Weights of a small transformer language model: 16 layers, rotary positions.
MLP neurons of a small language model. Each row is named by its layer, matrix (up: input weights) and neuron, and shows model dimensions 48-143. Each number is 128 + 24 x the weight over its row's rms, rounded and kept within 0 to 255.
After each neuron's rows, "fires on" lists the tokens most often at its 100 highest values on Wikipedia text that the model never trained on.

L5.up24 [129 107 118  98 131 127  94 151 141 106 163 153 141 158 166 139 195 106  96 152 120 112 176 117 127 126 137 121 135 154 130  94 104 102 120 135 147 133 145 122 109 169 101 148 101 161 143 172 105 122  62 152 134 150 153 162 146 152 128 124 130 132 122 121 140 137 108 136 165 154 154 121  69 124  30 147 116 149 139 115 149 123 159 106 146 134  90 120 112 125 113 104 132  98 129 138]
fires on: " of", " also", "-", " later", " then", " well"

L5.up146 [144 138 130 128 135  79 110 156 143 145  96 125 143 104 142 126 147 117 104 101 100  88 167 157 135 142 127 144 158 102 150 136 134 116 127 124  80  97 153 182 169 117 131 144 129 128  98 115 135 103 161 122 101  90 139 138 112 135 116 105 118 115  97 119 155 150 155 108  83 100 111 162 111 162 201 107 160 122 143 135 124 132 112 143 135 103 134 136 137 129 145 117 210 168 144 145]
fires on: " as", "."

L3.up103 [132 152 144 102 126  85 128 132 112 151 104 110 112  84 107 102 131 136 158 113  99 135 158 149 132 128 149 125 130  94 154 115 126 155 127 128 119 144 127 156 128  80 122 104 126 131 132 128 101  83 153 152 155 104 129  97 116 158  94 150 108 108 100  85 144 124 152 139 140 114 127 112 124  79 149 126 142 151 110 124 166 135 125 106 168  65  77 143 149 140 132 145 184 120 109 140]
fires on: " (18", " on", " as", " (17"

L13.up580 [143 117 146 132 148  99 135 146 107 127  84  67 131 144 112 168 171 112 143 106 121 127 118 106  70 138 127 119 136 106 111 136 129 115  99 159 140 114 154 114 140 108  65 123 130 148 107 119 137 101 139 123  99 110 111 114 182 138 109  94  87 114 143 136 146 145  89 116 171 151 172 117 140 105 168 152  77 150 116 142 146 147 166 111 127 133 125 126 118 135 179 116 149 133 151 169]
fires on: ",", " in"

L11.up557 [119 138 149 101 126 110 144 118 131 146  99 130 142 122 141 124 174 117 104  69  94 125 141 103 124 113 101 141 117 124 144 129 121 130 144 157 124 109 171 118 156  88 102  96 127 174 138 144 143 135 127 117 102  92 138 109 123 113 139 120  88 118 116 123 126 104  94 153 133 147 189 159 133 105 107 166  84 120 140 139 128 140 125  96 123  97 159 159 109 107 187 146 137 138 131 150]
fires on: ":", ",", "="

L5.up239 [111 136 137 137 150 100  88 167 160  98 138 142 117 135 176 121 147 102 110 157  94  75 161 163 114 138 142 123 177 134 157 118  93 128 139 139  90 136 155 156 122 129 109 119 135 162 122  70 140 102 118 114 143  83 149 174 137 132 129 155 105 123  99 118 146 140 146 135 124  93 136 105  93 150 179 114 162 191 118 119 123 119 129 141 118  98 107 170 134 161 126 106 193 160 141 148]
fires on: " as", " was", " or", " were", "S", " total"

L7.up260 [112 134  87 131 139  84 155 150 135 157  90  74 109 175  92 111 113 124 128 127 156 142 154 151 101 144  97 133 130 126 111  89  96 134 111 157 120 140 113 144 111 169 101 124 143 110 123 136 124 101 132  96 142 161 166 140 147 133 108 117 132 101 149 116  96 147 101  88 125 166 133 135 155 126 113 115 124 156 164 130 112 149 162 160 139 124 147 102 136 161 130 115 110 156 115 136]
fires on: "-", "'", "\n"

L5.up474 [122 118 142 163 154 101 105 141 179 140 148 136 128 128 103 150 174 184 131 119 137  95 122 147 138 157 112 154 177 108 171 149 163 126 130 134  94 121 143 137 139 126 147 156 175 167 113 111 182  99 155 133  98  92 160 133 128 122 166 110 143 120 112 116 168 116 142 112 111 115 139 175 131 115 188 113 169  85 117 136 113 115 141 126  92 118 137 140 150 140 173 120 122 137 158 151]
fires on: " has", "===", " as", " 1-1", " to", " following"

L5.up345 [131 161 159 142  98  77 132 112  95 121 117 139 134 128 191 147 182 126 111 139 116 118 171 124 122 101 147 111 137 125 115  94  59  99 143 143 128 117  98 158 130  96 105 113  92 140 105 141 134 131  92 102 111 127 149 107 118 198 110 116 142 109 102 130 136 136 140 104  94  94 171 112  96 139 105 117 122 156 128 127 105 123 120 125 137 144 140 138 151 144 124 160 157  70 122 148]
fires on: " of", "ing", "ly", " Preced", " First", " to"

L4.up237 [134 125 138 105 129 120 101 130  91 149 117 108 120 138 148 119 129 131 137  99 120 163 139 135 126 124 152 101 128 100 115 151  79 115 113 134  99 168  85 171 121 113 119 113 128 130 141 119 149 117 122 102 170 127 128 132 120 152  94 129 143 115  96 101 125 114 101 123 140 111 120 133 115 114 160 108 158 119 117 120 116 144 106 129 137 115  78 121 142 168 104 162 185 174 124 139]
fires on: " (18", " (4", " (17", " (3", " are"

L6.up327 [142 128  98  94 124 147 138  81 133 138  82 143 163 151 173 128 141 139  99 133 123 120 122 109 131 133  32 158 144 115 145 134 125  88 134 130 141 133 130 123 158 124 117 119 132 126 136  79 152 140 157  74 148 114 126 100 103 171 137 113 135  87  95 137 102  99  82 145 110 179 154 154 127 110 110 126  93 122 139 124 105 132 117 111 156 135 105 135 131 151 175 105 131 139 105 146]
fires on: ",", " =", " as", " was"

L11.up407 [117  99  82 155 146 145  85 173 157 104 122 140 162 132 133 113 158 133 127  98 116 114 144 137 128 151 133 135 107 132 156 114 123 101 133 155 135 102 127 104  97 163 129 148 124 145 163 118  58 124  89 168 131 175 138 142 166 164 107 129 127 122 116 115 119 176 103 132 117 127 145  76  90 140 132 130 120 135 120 171 117 141 153 105 162 151 159  99 102 140  89  85 135 125 105 125]
fires on: "-", " of", " New", " result"

L7.up182 [155 139 153 145 157 115 111 133 140 101 109 100 103 148 108 120 149  98 126 114 133 107 147 143  71 159 137 103 158 143 116 106 126  98 138 149 142 102  98 158 162 121 162 131 133 139 140 123 117 131 113 105 121 104 123 125 129 188  97 113 118 104 127 106 115 111 122 125 132 125 140  69 131 152 104 131 147 123 128 154  88 155  93 112 188 118 112 121 142 129 169 158 127  56 124 131]
fires on: "d", "st", " that", " re", ":", " \""

L12.up575 [141 155 111 138 118 115 133 159 104 138 114 106 120 114 124  88 182 129 117 104 115 157 136 107 130 144  84 127 113 131 139 101 116 118 128 144 100 114 134 107 157 146 132  65 145 113 121 115 113 115 115 123 138 119 159  99 128 108 138 112 118  75 148 133 141 116 115 166 139 156 145 181 145 112 131 105 112 140 163 143 111 134 126 149 170 111 137 162 154 146 140  91 170  96 131 153]
fires on: "=", " as", " under", " ex", " by"

L6.up226 [120  92 146 104 156 138 117 130 171 132 165 139 127 114 137 132 118 129 126 141 140 127 151 143 131 102 128 134 148 134 173 105 126 118 151 154 103 126 173 110  95 135 133 121 155 136 127  82 169  86 129 128 141 142 133 145 191 135 104  73 128 148 167 135 154 140 127 118 148 170 122 125 129  81  91 152 124  59  97 118 187 146  98 161 117 138  95 117 128 109 116 126 133 134 122 119]
fires on: " his", "-", " |", " due", " however", " member"

L4.up194 [157 123 127 134 131  96 166 131 104 117 118  93 130 164 120 154 157 172 130 115 154 145  87 115 123 107 137 105  92 129 124  97  89 132  95 143 123 128 103 124 150 105 154 135 138 150 116 130  88 184  81 104  93 165 144 112 114 172 107 142 144 120 107 110 111 121 131 105 110 140 159 110 133 133 143 119 137 161 115 126 104 135 128  67 150 142 141 159 149 101 139 125  79  75 115 133]
fires on: "\"", " to", "–19", " He", " Preced"

L7.up105 [127 118 148 150 114  95 116 110 158 108 119 152 147 141  98 159 166 149  76 111 151 107 141 121 124 100 127 140 187 119 114 167 112 127 114  96 113 110 114 135 121 145 146 161 134 139 124 217 152 107 117 103 104 131 135 133 136 181 110  90 106  87 127 125 127 162  87 140 128 127 125 135 168 142 113 125 123 100  91 145 125  92 133 134 209  85 123  97 137  84 148 106 131  78 122 136]
fires on: "ed", "ing", "\n", "a", "d"

L5.up592 [124 104 115  72 132 140 149  93 133 126 182  80 129 135  86 132 161  78  97 136 106 141 151 145 111 132 130 135 149 119  85 151 151 105 104 115 148 118 131 140 171 141  97 139 153 123 133 164 119 159 109 158 158 102 120 153 101 115 111 143 120 125 124 114 115 137 155 106 130 151 137 167 108 149   0 124 146 157 136 138 142 116 122 112 127 130 115 144 116 126 140 106 156 115 142 110]
fires on: " also", "-", " of"

L4.up40 [148 118 161 109 145  79 165 123 138 130  87 148 135 161 138 141 163 165 143 170 180 156 111 121 105 129 156  85 116  97 107 116 111 138 144 136 148 180 111 131 131 142 155 111 121 161 131 115  94 115 106  96 165 161 130 119 135 134 101 149 119  96 118 102 130  98 107 127 149 164 160  97 120 151 130 124 150 117 119 151 102 152  90 113 140 114  94 185 134  92 136 109 105 121 115 132]
fires on: " (18", " to", "–19", "–18", " Born", "ly"

L3.up432 [130 119 144 132 104 124 127 110 132 161 124 119 163 149 104 155 150  88 126 147 116 144  82  89 131 174 130  96 138 140 121 130 113 156 117 117 122 150  96 107 141 130 142 152 127 164 131 164 110 137  98 147 129 148 103 114  88 117 106 151 139 108 120 140 106 115  98 121 100 152 139 134 114 127 125 107 126 160 107 145 133 151 127  87 176 148 121 188  81  99 139  38  91  86 104  95]
fires on: " of", " to", " He"

L13.up562 [129 127 117 104 135 119 123 117 145 119 134 125 149  88 139 124 126 119 102  77 148 103 135 129 103 130 114 141 112 160 154 123 146 123 158 165 122 128  92 133 117 133  79 126 129 128 125 110 121 101 114 117 114  81 162 114 101 135 126  87 105 155  54 134 128 115 131 113 132 184 189 165 145 124 150 144 119  95  82 156  94 133 142  93 131 131  93 155 118 131 175 121  90 145  97 142]
fires on: ",", " |", ":"

L5.up503 [115 153 116 147 122  81 162 116 117 165 150 122 129 103 146 124 103 188 138 107 128 133 111 139 144 150 117 105 122 117 130 132 165 113 135 130  98 119 112 138 170 113 110 130 150 154  92  88 146  67 154 141 133 101 159 114 129 143 165 129 135 116 128 117 166 134 146 125 119 113 136 197  69 112 231  83 160 139 119 111  99 113 120  90 143 138 129 161 162 123 111 118 164 157 144 137]
fires on: " his", " at", " ", " as", " to", " has"

L5.up152 [108 176 108  88 134 116 100 133 128 137 129 138 141 106 192 118 152 140 115  74 146 121 191 154 128 165 149 135 132 117 106  95  99 100 153 120 112  99 143 149 135 116 114 109  99 119  94 104 136 111 161 116  97  69 129 116 131 146 163 139 116 144 147 119 148 154 163 146 140 126 153 187  70 130 147 112 121  95 154 122 143 147 115 128 125 126 110  73 129 133 119 165 161 155 127 127]
fires on: " |", " as", ".", "'", " (3"

L13.up103 [142 133 127 130 142  73 134 116  99 155  85 126 159  86 111 134 169 114 165  85 104 111 138 134 141 118 145 143  86 111 145  77 135 133 107 138 111 107 130 112 156 124  98 106 115 147 120 146 135 132 124 130 161 127 134 140 149 137 101  99 100 133 149 135 126 119  75 136 157 127 131 149 148 112  96 141 119  98 110 145  91 139 140 132 121  94 141 136 101 183 126 118 131 128 139 131]
fires on: "-", " at", " West", " East", " in", ","

L5.up489 [139 133 136 111 127  77 130 139 131 118 117  95 125 145 130 119 110  69  81 133 114 137 153 136 122 121 146 120 157 145 101 115 139  85 123 121 147 129 141 171 132 152 102 132  68 112 139 136  92 139  68 128 127 142 108 108 153 145 105 125  92 101 131 125 119 159 126 134 128 135 137 113  66 160  39 142  83 104 145 158 117 121 106 124 179 137 106 131 109 138 134 121 166  93 126 118]
fires on: " of", " also", "Career", " to", "5:00"

L3.up639 [114 102 138 130 124 102 148 155 152 155 111  82  83 155 108 135 124 179 128 123  95 134 155 128 131 146 106 102 126 132  83  86  83 140 136 122 132  86 149 166  99 126 103 126 105 114 128 139 139 162 141 115 125 156 126 122 119 136 105 120 132 119 124  84 146 161 118 118 149 139 145  91 127 138 145  96 124 133 141 127 116 142 188 175 143 129 114  95 139 129  96 108 118 156 119 126]
fires on: "'", "/", "’", " 1", "-"

L9.up419 [142 119 168 132 177 134 119 126 153 112 127  99 132 147 117 108 149 128 124 155 145 136 140  88 115 122 143  91 147 157 136 142 109  91  90 149 138 123 120 156 140 145 177 128 143 135 150 183 111 104  61 126  89 145 132 107 131 205  96  65  87 103  87 141 151 125 173 117 134 137 110 144 118 155  98 105 117 148 127 107 123 127 131 112 170 113 100 106  98  92 180 106 135  93 135 155]
fires on: "\n", " that", " which", " September", "d"

L4.up632 [113 107 105 119 127 140  62 141 110  92 167 117 127  96 113 121 177 125 127 100 151  80 188 120  94 204 162 149 144 143 133 100 141  80 167 115 150 118 148 153 131 119 123 120 128 137 117 100 141 130  91 107 136 119 130 130 126 137 154 113 129 119 147 112 122 137 140 139 150 125 132 127  82 151  55 125 107 106 140 129  70 139 169  95 127 155 140 134 109 161 132  98  83 108 127 122]
fires on: ":", " of", "\".", ";", "3.", "-"